Weights of a small GPT-style language model, trained from scratch on English Wikipedia: 6.88M parameters.
MLP neurons of a small language model. Each row is named by its layer, matrix (up: input weights; down: output weights) and neuron, and shows model dimensions 80-175. Each number is 128 + 32 x the weight over its row's rms, rounded and kept within 0 to 255. Numbers have three digits each.
After each neuron's rows, "fires on" lists the tokens most often at its 100 highest values on Wikipedia text that the model never trained on; "fires in" lists the words (lower case) most often at its 100 highest values on Wikipedia text that the model never trained on.

L3.up936:088107138168142183135112100156104153108107141087172206100166118134159079130144166095147164161142133133120107113103154151147154098161100136071143132136121147119133117148132098181141144178132117143064174166167116042124129140147125111158136138096107097116077157102122188108130098138109157118
L3.down936:105158162129131157113177123125078156115152113115171180121164121123158148129146138090127194122155083165095162126046136115112148044195115185152104147088085113114131090144214115176124123127166116111097157102172103092103144139161105165111121164117124082123074136130119182154202069154155175119
fires on: " its", "y", " My", "'s", " her", " his"
fires in: "its", "my", "s", "her", "his"

L3.up1045:113168138175126143073131135042134119138124121125109127144165189125110060100134166136169129104116109122155107129211154130106158090160127107111075109091127159099123137102141143138148213185074140130104141137177092117177122192172150088104118146145105100136127130114187150130122082122214157144
L3.down1045:129132147116150144061155101095086129133101139121080149140180115126116107179108125144156146071126137112123104142086093136176133070110170079123095135081098100145197117122121086136140203055082130149079110123137129088125149137105189120099093146120047103131145118111111093144161083170125115131
fires on: " its", " a"
fires in: "its", "itself"

L5.up1120:151125140134141136127136127081160156134166123090143134171119198064094131174111126092122096106142099094108181107091170153168122106181151126055149093166170134087173104206100158118118092127129204155108169194071150153132135136151167182122170184168153103162129065076153085070151094126176072135
L5.down1120:099097123137082085129098122079198157114119150119144082187134193131105094088176088115166171137160125145088115099064143194137123127144174114118125179091149136137170134149075162085100116084124135101089168124143158155140168182131140104195124179157203189165148147138088164074178165149167154099
fires on: " of", " for", "-d", "o"
fires in: "of", "for"

L3.up453:089200107107088146097150076139139103081149163166144147191077088111104131129191108164170157109194143150130149166112135151159129117185097079141221124112108159123153109099096161090175165176114193189134164178156125111117122105106141125117176107156127109076124102198147098107135150134161103123
L3.down453:094171111088114078112138103146104108072100091149086095161140162117154158157136129126120173057157147125103122161073152182146063093120070082118104113106130145155111112100021168156141132130120117149186113156181113162118131136153124179098106093094128138115065147131116135147130149147102161148
fires on: " was", " were", " had", "e", "196", "reg"
fires in: "was", "were", "had", "oregon"

L3.up407:147100135118135117082144127109098113134189139117126168160131127070064172035120121075131102141162158098178099113161121201135105092154124121113114097103093163109072103149145188127072140089123167156108099061128124174086137116122110162123157082121160132143155141084115080128123145122142080083
L3.down407:176140109097095156152079158131142137111177117227041107176161112130118129178146167091097117120089082098067152088066077142144091133184119155171143157143156123172102107118137144141143169190126152145076146125175087139148074160127151158079151131092095111112137120151116159144121078126101091158
fires on: " of", " round", " around", " in"
fires in: "of", "round", "around", "in"

L4.up796:107180182087122095178134151134134125163145155086124147075191138080131166095157130138144118085149106105151170134143141146144160163121168106115094153189197100106138142137135160143174160140127169145115124081158138155122080179106189152098068135107225167146077122146135151138099141044121133145
L4.down796:113120127107152133205119205130172101075117091169116137093132137178130125187192113126156148109151082121131144124198113117097130097110125158168127135030116100143100133144088158116103103183119173075091085136119129089083077099132078153170143127123101107124130091145139065140084120100137149147
fires on: " However", "ter", "owever", "se", "ay"
fires in: "however", "response", "better", "way"

L4.up311:131159116097134096116049079151184098138130113080118156159113164131095125012075064131162174135087130060136092113136165132111078120122120145064138146116102037145127151156147168126157195095078147092151139121101127153154179131149071165130154141135137082133108088132185120159149157171120135121
L4.down311:125115098127127096176198142128148195147130101100127098131109179097126082102157075196118200114144117108089150131153157153184163194145085185117138143152118111129133167111113110124126111098117100116128121100157088096149133126121096144168126182107107128183106103167127139127134138155129128088
fires on: " and", "tain", "ant", "ous"
fires in: "and", "entertainment"

L5.up870:117123035089079121112148105145163140158109143156149111130171116092105132109054095063157160122174122167093161149140113142078132124156158129088137117151150122080093111144064115102125160122122079060139123089127175137114087132095129177108214110069117083103110128101113126188154123077114125082
L5.down870:136116154155122103106097178054167151132140116148155115084138123138153135159109162109178127114173139059177135131167154146169108071137144176085159169055107104162091119140155143070190101163055128162130099142146101067166104161116151164133158158181099182154146137156204197057180137150132089147
fires on: " on", "ed", " released", " won", " served", " played"
fires in: "on", "released", "designed", "founded"

L5.up722:109136132079153154122099118087133130127141130115089159168129147136112138126107151136124108160128102135125155149134055165078085098165072142151110117120142105134087123132138108153131130174122098159200114133129160041069079116102026119107233113133125139084115076161158097108139171085121144114
L5.down722:192161070097131114064152105127126118084115140103127159139196173116090159155147167166148066155134117112117103150152150130138152122167103168152149129048058150170126123116098095180118146039136130193166158085112163126145117158065105152107177102162130108117128114111107165130062106127120117102
fires on: " are", " were", " been", " was", " be"
fires in: "are", "were", "been", "was", "be"

L3.up938:078109093195156066138181091158147131123097144102120126116167140166126143171139116089116092163178100110143141113115130132100109105112095142137112128067176127127165107155130165141147086076105196153143111143176119120117139099114130151124156127080125104133169107111132117129200154150110093134
L3.down938:143105076157184109059159098136133219056108131115131178103118160096131118111192124091094154145120145162129165143165125170115139107119145207104062106080135137149127066105159138208163169081097137121118067127142100077118149150145135141175121217122221104099121143109137160070151151148124109156
fires on: " of", "and", "ove"
fires in: "of", "love", "land"

L3.up958:095161205125111105178154154084103125197159160150133130096095089144130119199119149118102147149174140148125160121100096074102171092156074141090160143143134150142106112055087130159178130101181147148128152128155150152067180094191098116107182112118143124135141195092114121105127135084116154109
L3.down958:116191120119131119121156119127130140127124117126149129123089103142082087130131160093128115131121131193115136139118119161141076111216114146112140137128134129114195150133078063112128129105158108170133117106095150129128123119096099129117210113159129119087105109164074092107100098122139147153
fires on: " him", " them", " us", "rew"
fires in: "him", "them", "themselves", "grew", "thematic"

L5.up488:109204137163138109164105139100127143178093169126074148126184132081135156155119179134105120170116128129122136117132116161155027125082087144101118149078109051067126118187097134090110096086124132124110111160184149129107097151110109125102128113127100130077091140127068119119175112105226089104
L5.down488:160157162124113129090170129132147136118156127209125114174128189083109182113186134120121114043091153148100151164131184142177188124198116132123164152146080120212134150099125072097130122134116128135125123142137139147135123157123117187095108124089135144107155094126148179190095095153162149114
fires on: " of", " a"
fires in: "of", "a"

L4.up988:082124113147085121109164149069131158179076108135152123171139123141201128160054147077129097137077126095090131137184125178130114109139102121135082117131194105108050127106115120127129126114189116136091151131143120147136136178091111131089157148182139143142153098079141144115105124159120128113
L4.down988:144102118137156092141133130098137112139119101090167134075131126117068123139148142167144133120194073143117141101182171185122169179108130125136118077127073105110092111114098139107144166106106146195116090101160151125129107128173162080102193142135199063149074152077172135125129144132175125143
fires on: " of", " win", "ort"
fires in: "of", "win"

L3.up789:105134126130145181125100157127122151143099087119075062180114129124143151144101151160157138165136145072160088114172128129159136111168138104058143150133130160101117155135109169154182129195128090073150145105083125123187073155101139108153103133138130134083130120105136133167177117124117160145
L3.down789:129099100092135056171115106107088119165097107142072180149093081182094117099101101136116052177135069147185181187118163124101074165094098161083100083139132114176129142107141134139138114165163136112081113122118136156143151121087111078106150118126115099091084178115133155160192118122163123181
fires on: " as", " cont", " det", " Carol", " ret", " att"
fires in: "as", "carolina"

L5.up222:143096145121146104146139100108088076178127127166168134145134190140132151053105148115125094146137131197108100114132109168131071066141148150123092146171130187085100109139151215141155087111112111141098120118167126128075190180148106148180154093184113107107112173128156089145111165138092179084
L5.down222:105088149183164102154126122112105131148132120113155091127158115133144141094168092062096153145110097146096130103112117143121105144152208074176082182152164111107099134103086156077055187075112143170157131148093171130145119125191188128138108085170080169164093097108123122150125180117146084107
fires on: " in", " of", "out", " north", "side", " east"
fires in: "in", "of", "throughout", "north", "outside"

L5.up79:109200121154137189123097072145114139112086115044127100143094097062108100149098120099071093119150184109122182093116115186093172106147112162109073151180117141096073069107112165140039127162146111059111114090086157181121147114138133155119088090119143126107147130109141127162199127117119106092
L5.down79:103121135108121092114119169153109159136141144085066096079146037052178172165105111148117166187120175144205122136131177142119140144081101123096115075115189127091171171086145096135119155144098112158085133037124136102158105155090114130097107148121139133118215151159113152150093159127127071163
fires on: " of", "ar", " War", " allow", "res"
fires in: "of", "war", "allowed"

L4.up585:136126091097147084142092134146124108125113144050114093073112167131149150160091124124097149149126036160151138071165124124115105149147115125178132152142160095059076136146119112186166139147160057125143116133204071131091134141112130098130135149197109127122160123083044202134148111149075117067
L4.down585:054134189117150094124134083138141076128164150141118151128083155156102155088176087170111111174127105102132086110084116119151147146133133169124085090215111097168116144084161125138163160164135165145185152148098190144173158109133215113124088115141138124138116132130161098158127092187146135135
fires on: " of", "ed", "ing", " to"
fires in: "of", "to", "ended", "following", "agreed"

L3.up967:070121111158137183194119055120144113105112168114139107123172130105156112096135129093205061122169140168133119141095106057170122123147120089108086157133161137108134157190177131151128172135119144058157126172142117146116129100135073186187164189118086180173174077116114123076184116142078126122
L3.down967:135160112188073141105113146100128114102132108174097103157147117129105054134201110110109114142115124148116179191092121075199107068101165127212129138144115167083112119141162122130162136116102162124125158154162140158170114146128134158210123154138121128200124171056156149141166151133069173139
fires on: " World", " Country", " European", " Rock", " Soc", "art"
fires in: "world", "country", "european", "hart"

L5.up344:135147109149094202094094157075157121081115166107087122157091107160154107138154121151117141155130172122142128151152196133098127166106161049113149087152140142182128177169163148085131087144097165131094126136160108189118098152142126166134183181113126123120192156153164099152123092137082127132
L5.down344:110151092132062108126131143091072134079114156106122123187104098156099120097120135112120147143095152117101062139131167143144072167100124125118172147125137104191132162163104137076119098124135147112170118089066125155058136099096161114171187101086140100058082170084129092093112137178098104140
fires on: " of", " sur", " rem", " Comm"
fires in: "of", "commonwealth", "surface"

L3.up1034:135163128112163114113153075166126150133136163105065101136096158096093098090069151149138136108154188152162167183164174122076127152164127099141156076095117189166085130105099157203110110090135126129099121113142073109163086134096100115107141157146092053135124113194120108142150094206063130126
L3.down1034:176168100089106127109122127157143148068120162108090109175134174160144149153152104184111111117153140202125128109129110117255180171167148162142066136178110108150122136111079123140112213095130105112087122184140136151167112097081136210086102142101107161188133123108137160093084110135089107080
fires on: " can", " also", " may", " often"
fires in: "also", "can", "may", "they", "often", "canal"

L4.up290:155146171066151136092105106151131123127096133155167090141132096136120148158136136141148138155129080112158121101118108106037105151145104117145164088162084154118138167132068101125145101099122100181120097093124115150125163125082085152116125159106080148118142103198141138127195100135146111104
L4.down290:185161157094134128138115147105134186153076126156151158145173106205160119096111104116144130136083124145082112116142107080156066095142131197152125173118158158170135115091144069136084189093145116159105170112149152102108099137165133141056159106152107099081181118139169183195080177131186135118
fires on: " as", " became", "ans", "ered", "em", "om"
fires in: "as", "became", "means", "considered", "becoming", "deemed"

L5.up1108:097077154096197125066156153124140072110075102090097123086101108150122167140132099136174102134206106094099114117116166169100085156168091128093110096148118151102168150127181149137106116173066118113132103076120192155091074163120086104106123094105149124174116086096113128104168118182161176136
L5.down1108:230145133054093156159104105104156217073082132161146167164149067133112142096129145146198126141152196098105158119111103127103133140146122163144147095145066151160150133103140137101137163115115156129101087118104061132151076105167116146084102084128131147132155117133160173116136130105201155154
fires on: " of", " in", " near", " along", "w"
fires in: "of", "in", "along", "near", "is", "hospital"

L5.up636:140170101132147169094142126103179158131127073143102126130183111101131134145122141102124113141118187110195116125070063127097111095125126102111119097135111090118133162190251157112093120143073140097114133126161148206133113175150113153105208110135207104112159171082147163158121155173195126084
L5.down636:109089120131054136106110185138140158091110130063146135147120127103176202117137134147128150113162071101119163175088140170141086102135101109193096125113127119097062081151139117100098171125137135189156080095103098128130175131075130193108132160064114098115153147088128161118122118084157118167
fires on: " of", " as"
fires in: "of", "as"

L5.up1112:137126124131114138124184105107184106116118089144109072184138185096103191169128142117084109136129124196153090127156106106121113154120123149120087124103079173065137129135113122139161138105138080088123112067091098137118175148118192147138176131093150121142117149167179167111085080071101100069
L5.down1112:156111110122141077109128154140142125114099172108150152155149097192090072070140150186105131154097125139134104154119130067169176136169133119120104124185120125165055143172097133109161145149120128187140099140180157133119169150079124140080144059149103134126084162126132112097132162122079154154
fires on: " was", " later", "ign"
fires in: "was", "later", "campaign"

L3.up71:113147133160122167144143167090140136141060119094109123170147116102074105129138190123085148127118106094161092150139129195129120102214120149129095094138155103135071087157155163148181142185123131139086142087116170142127147163097104132172147125117109093153093127139123151065185132098111156114
L3.down71:148086145104136108044117149114143125097129125111121144139123136057122102084132186107140171109130116147085127102113089105147086065146182112110095115090160052104085119081143181130132170119171107090091145125180150114140130164155137127151193165113097127101092118157139160176077094090143136128
fires on: " its", "'s"
fires in: "its", "s"

L3.up258:143098142161132154129185066140147088085101140080090072143111041084057194142142146142167081146125158122189069095183163132149118143169176136097132120161137090138156112126124089094115118123160151119128083075128120083140125126155153112138140139170098067140073081135109132143121124107173178100
L3.down258:119131126164130101120128137159140144106144180134120084104127127160058146128138098171147157165163144149180116132163134171217146143185153111155136119108151154206179193121176089122136144037191135157162100144120150137127076154144155201150081046136155141121058115132161131132095114096130116128
fires on: " had", " was", " sign", " re", " were"
fires in: "had", "was", "were"

L3.up149:113110170082124038161074129120163134088110153109148144154183111116116140157098040146159154095126081100155079131110136092098076132039136188123109135157090194114089141100119119130114090174166157140092081156108176093091168092130069122115160099128225109163099157147114134136130118155102091118
L3.down149:072229142111132140126153180181107143123136147185163120180140095149183129102130082083119142116121135099072163138088142134136144106116144146136118154110162147180040110098190084118138158120140170136086143105153135124076176100173153095151079091159127127166132179125132174172140151127201116082
fires on: "augh", "ove", "gh", "oss", "ook", "ife"
fires in: "love", "daughter", "loss", "life", "zealand", "df"

L5.up702:139154138121127147187130140171127098174107172149116120094123126151121135132155111139135104114126150154126192139137036190023155118128155159134107132135179155121081170105082109186141156137122122137114089140111139118102187184164147141127113130123146178073106141161102139097095106128136129087
L5.down702:118117126132189119092142103094115133154093096093148147110087213174085123165075123166119125141203122051064101153148181093145105090136120137145186172091129085125136095172120181074134137139141118139116112118095104143115111164129106136155144086083150095118144199116150191125142127053185138128
fires on: " them", " of", "ost", " about", "pisode", " him"
fires in: "of", "them", "lost", "about", "themselves", "episode"

L4.up1135:085161188173180084143122086151179137111162095091149144113113112108170159155125099129111161157145126103144123109155117140086079121114084159144111166109140121093093080111051098157155109157100185168146101118133106157097151111117068111122076136134133085114169165164190150146184190081164132144
L4.down1135:107126142145163104138173142073126106117105156145168131158151179152160144159153143071076208129150154199172060158139112103162134119162107196112128080065150114158148121114142033147090143166151089139117116106144139106127130140148113092107059126115134146122154136158141167127056111122155088117
fires on: " of", " found", "ous"
fires in: "of", "founded", "numerous"

L5.up419:126132152166129128149156113120180165168104143147103121109057142117145095163105133062072141094124187126152095105106157150113085128159088099054138053114149111131144118173060108141153085130130174136105151120142124147177148099152172161111224141128159101157157070137099141139175138166183092119
L5.down419:152126072143126148117149148124194193108126152112110095148146104116116126121145073092122184127101161178127160083110146147123144121151154135139133084153145124146123147121100132157119137129091144095115108144125137116116182161064098142172155149158204197118084094105134118150155142158159163091
fires on: " of", " rel", "el", " f", " for", " the"
fires in: "of", "for", "the", "religion", "relations"

L5.up973:161131103182181113158163075110137141123139123139184155097167142104121154059142118095126080160120118098152183163093049130112154107121131128126145111133127098076156110112088185147147105184168108112157110128158066170069085110110102111159202157130182185103136124065107093132168129096154169105
L5.down973:114139105141140130186202137152111222185047131115169083131125066115117181133111122139137161120142100087160088142124057127049127150139124123111125099186134117161141137119098161110154140117169132123104112125092175158157109162102171130172068138077125104132131177173143117134082087086105135140
fires on: " of", "ate"
fires in: "of"

L5.up550:122087127084154136096124125073141154112202071129153144144111176117090127174184171104143188117101092134139127110166111091106160087153123168109070122090159151103162161118164127115112187105137169194129074091095140114180164119172138140090102110099116037118116160126134114112181125103131107150
L5.down550:126089154085170111125141124141150124080093133084144115077137138089120156147145126123167109157113147135170112139155126142082130134167127160135129164149221046097150133095098166167143147105154109104084161089165125187087120107169126123153142119098087099099123101153149146163081144155118178111
fires on: " of", "at", " its", "un", "ts", "ous"
fires in: "its", "of", "numerous", "latin", "later", "s"

L5.up1141:087197120069128134166141127144120088147120149094098123140162161116153139135116113092132122145091136115147175131133060144151112078083077159120127110159133139085097148173140130163127084113075166072151159191131162149076112133113114137071139110156161136081139117102158136192063092135120193160
L5.down1141:116070114051132193103182080132166128086188061111126185102112132138118188165163092195085135136141136161171136099191109191097180179138157143166130117093121145153109156075130081124108143197150124110172101146112140156125131081120130135107163116154121061138125093167101124151115122131103167132
fires on: " but", " so", " and", "ar", " However", " no"
fires in: "but", "and", "so", "however", "far", "no"

L5.up700:160179130109160116171137040087143111116134082132090100125183136123142149147173057110149106095169140117183105119193147121066145125177128202161132162111134205117069139121092166172158121108089133170076123105133162092155122127151151112107184195120097116159123123121096150171160144122094180114
L5.down700:153147156132176116178136224123141176112116108125131105128134131123142117133105148149152164140099129157127212174105109097167122163222135092112140114229123096118181097168081095126078114136164163150148162110104122159180120127115145184105132101111121161135086131136152123167148137179139110187
fires on: " then", " later", " also", "l", " side"
fires in: "then", "later", "also", "side", "rather", "first"

L3.up554:136099197135213145194128052088091065170047100114119154081123100068158142109167081089136124107131099128139156088113135071133104120139170190148144168170139154139136093155139094106115127108109116139127098184172061092089138164168116132182130126172103165099138074135100098133161121062110095096
L3.down554:142184186151063106181106150095114121141119150151166167068157110057144099101189077169104107051119096127162082132102124115148139122144148154166160107173158100150115142126131142135082142129137172151156123103140115106132068114124151096132064095142132122116150135097118135146140119109158121157
fires on: " built", "istor", " histor", " north", " located", " wrote"
fires in: "built", "historic", "located", "wrote", "north", "said"

L5.up976:165146091139145105150103161109071094189114094103110095128142186095141171088128141158183091175111159138148107138192131142142138106138224139110114115101131158128129143088100181127143124140123186147150127105105081121095138138143112158152118125096081173128093170161221168156121173124051146122
L5.down976:109135106084170149125092158146139118170116049167094157139150142156129162071113135104179097130112154121115201147150184148218131144189122135155178101126131171119155184103147120198083113150146133191126145154067061125106132127119149116107163136138069144132146131109087074117142088103159131104
fires on: " was", " end", " been", "er", " best", " first"
fires in: "was", "been", "first", "best", "generic", "ended"

L5.up1022:140079107173142107145130102124141172128164097112161082132120112084110178125113198156146115160081122109171074118156122136204086147136156095147065140198155169111071182136102141112096112119131110125161159140077161142168166187118166156113093173173130114110177145147137092131103105121083108079
L5.down1022:159119104102139105108156104137109100167120184164112112121125167128147184163115184154138144108171118146114131170080072146125137101150102087152074177100138098128113088101134143101085144142135162125123135103161147168122107097099167143147177126110072093156154089100121143163139076163208132117
fires on: " of", " during", " in", " after"
fires in: "of", "during", "in", "after"

L3.up712:135159132162097152119081130085136172146143104106113117132098127126124136162174151164193073167100111104154198104112131150110153153153162108106118103111065141067044125096125123075117089127143105143090153106196144097092096131076164063133135099101147125126106117098127143187106093096087145103
L3.down712:138158147182097171137097146132149050091110127126091128100202151112146086104123123112164201167060140138151088100091176139138110180124126153117150148119114140182134125140124148089142143048075109105124128142112137071076212100125120150120082127173177127123183080097097104137154155132129114115
fires on: "9", "5", "6", "7", "8", "4"
fires in: "9", "5", "6", "7", "4", "8"

L3.up836:149158167101094106169152084151140084127114109137121149121094125099178160134073152073180128092117104118146164101207154154085141104051070084157101116126178036124139149120135088139126145085162166116177122073136141139144122131193126139069155103146119170049150118112101149171109103128125102093
L3.down836:127123144131124084139177103149137166149196102054139129117089137143093132062132150113126107086084145140228128156169121102125203074182142113128061161165164187133138181117164130117106106127133121141115133148162169098147130139090194141091115119148138177129143133146124134086066113161116097133
fires on: " and", " then", "ven", " four"
fires in: "and", "then", "season", "seven"

L4.up256:160131164168218096157128164173127146203182100143213093180116112094123121142129113181161118171138106164211133148091084139149055086179103109075160141131170132140118091146107152126162130151157125111127121173135160147028134133159126163156164154119137097122164147099150132154139111115161153115
L4.down256:201125133097141100092104138182124095131158172166158133119151123137148140200096184100144094099117110132124129082123099111151184122198165114165107181122115175141092064146059165092101108131178104113119145144133108112084078114169129160042154111179093099111161081092136102116180130178183171082
fires on: " under", " of", "History", " sup", "ied", " post"
fires in: "history", "of", "under", "died", "supervisor"

L4.up790:131105153138184108167156097103140159104137126093124139191145133109114150094112101159098121133115081131110149161112167172124167110132086138154146176108103152059152095101102056131116101122117102138156091147128160133139119147082090135112095139131133139131117100148133115166096132076137127065
L4.down790:144138138121126200152157080109081120059096187084133210184177139162152098071182141131138151132107116123127099142131125142134108136127083189168096173138102103119092122107162065149081170087121075167150112138121137136163130090124101159145120101154156157151140088156105128108119122126167146201
fires on: " found", " is", " design", " located", "istor"
fires in: "is", "founded", "located", "found"

L3.up63:208179165153163129093119102138152124088120151122119079106116124069078134181126132103121174119150103088136141091112065137136116155153124114132059188124166098144078148121125109133064055111090134121146121141101071107226124092112105143131117117175106132120144076107130113130144120119147094134
L3.down63:143116108098104156172120110144176109104141143120093156103200097144124122103185162155130198113203072110137168081135124150167187110144076104164147153169162107133146149144137120155101136110125061105160177149158181091090163145070124161189105159162166165168125103135122155078146138176153088089
fires on: " of", "ister", " for", " and", "R", "re"
fires in: "of", "register", "for", "and"

L3.up1107:071135161150096083148122107138105159164158115124098146125090114115079153155171086086177181091153175120120162066194189154107123125125110134113166082116105131096154118119173126095224147136146104148063119153148140142161146137122124141100156014133106141114083172124143126131165166121049101160
L3.down1107:114155122157146131137079102146095087091139102121164154125170079146150078111134103138142103068154122109138115174144148092131131087149125126114089162103150127091141088137139127146132179124125133073157114144106121088095058098121083151119164101131147133138129087160111137129128078166105134093
fires on: "pisode", " series", "th", "pis", " season", " species"
fires in: "episode", "series", "episodes", "season", "species", "this"

L5.up401:108150174084191121092134129143159187119122146106089151094099091102092114183100116115073085180179112149156112134127171169186128109125130207132134146160195128074109127117118124186148118161115125114136106084140068070137157088127150105113136138119126120142107112107081111165085124121147145085
L5.down401:116111113144142121136111134111142050158122139133131098180083181120162129114067161109163085126162132123112122150114171174198154074091092100104130154125123090105121139132190116119116139079093194130052193183143085139143107183127175131124136111117087099138117170109161165108229130139147135078
fires on: " the", "ed", "ing", "un"
fires in: "the", "following", "failed", "launched"

L5.up689:140093148138143115134101118130134144125139078148154107144150098046129126113084118137178102123156147112123154112114143182128112124113189122120148060096123190131113130185111155141073102147101139088098133185150121090099106129115121218094208148107121151148195134142129077157174077134175145121
L5.down689:147108163099141136141114193120145177137139148101078079132155134197142106092045097145091108157152079106161113147142182103119093160158133151085132081124153093149094120147155166141109165130123112144154119155095128127115077117131129101113157094153119115137082081102153132135177117053194123165
fires on: " of", "ed", "ost", "c", "t"
fires in: "of", "founded", "elected", "costume"

L3.up855:078135175116148159151137160121150104148107173176136194085134102172141151203046136087186114181131122093180112114154169108107136101120149118075106139162149185125138164085038150105103137114183140110088143139141140076104129141127139156161130176116098093087100116103131111117142115112085128149
L3.down855:139140163105104132118142146111086126130135151162120160122067095128112141129143106114022145079153127073131129142130121199176172151127099112132079146153131136151125100163080124160110168086144123139113113069154176097142118104118140130170181109131105113110111156126102094114087145167129175147
fires on: " him", " them", " there", " her", "$"
fires in: "him", "there", "them", "her", "himself"

L3.up820:106143188106173165163125121098143166084110129141124102124099081112160144146153142128141128170065091090142133099142052143153051130174158122124189086095169136103157123154028123150143149159186100096117155141110075139135161130109150112141162116189123087132127128127134099167127125134125145132
L3.down820:144099093135101121141181102097083103185094099181164192129167095102085150143189103110118173117115118151173129163141078134126109129125080135171165134094125087136123144086134182164142126113150172123141122121056158143156108121146120172114250136168104076153161117146191138174168134128168124178
fires on: " as", " very", "out", " of", " became"
fires in: "as", "very", "throughout", "of", "became"

L4.up872:110155124087131010132129111098127144118157174093118081168185154100177181114158105131232101128105119211150143127199147113112117127159154149128139117130101136044129098137095148105175129120167144132175107146052102158139184095087117153115101165165083126113132154127130186118119122132112106125
L4.down872:122158135123088171133129138116130132192133131066121163131127153130087102113168148163100069089140128106138185138169139096142094108207168168041130118172117135124107114166128082095133122107162111089149143184135084102113080078138141147132128145125143172094142105147168121115148113089159153183
fires on: " was", " is", " are", " were"
fires in: "was", "is", "are", "were"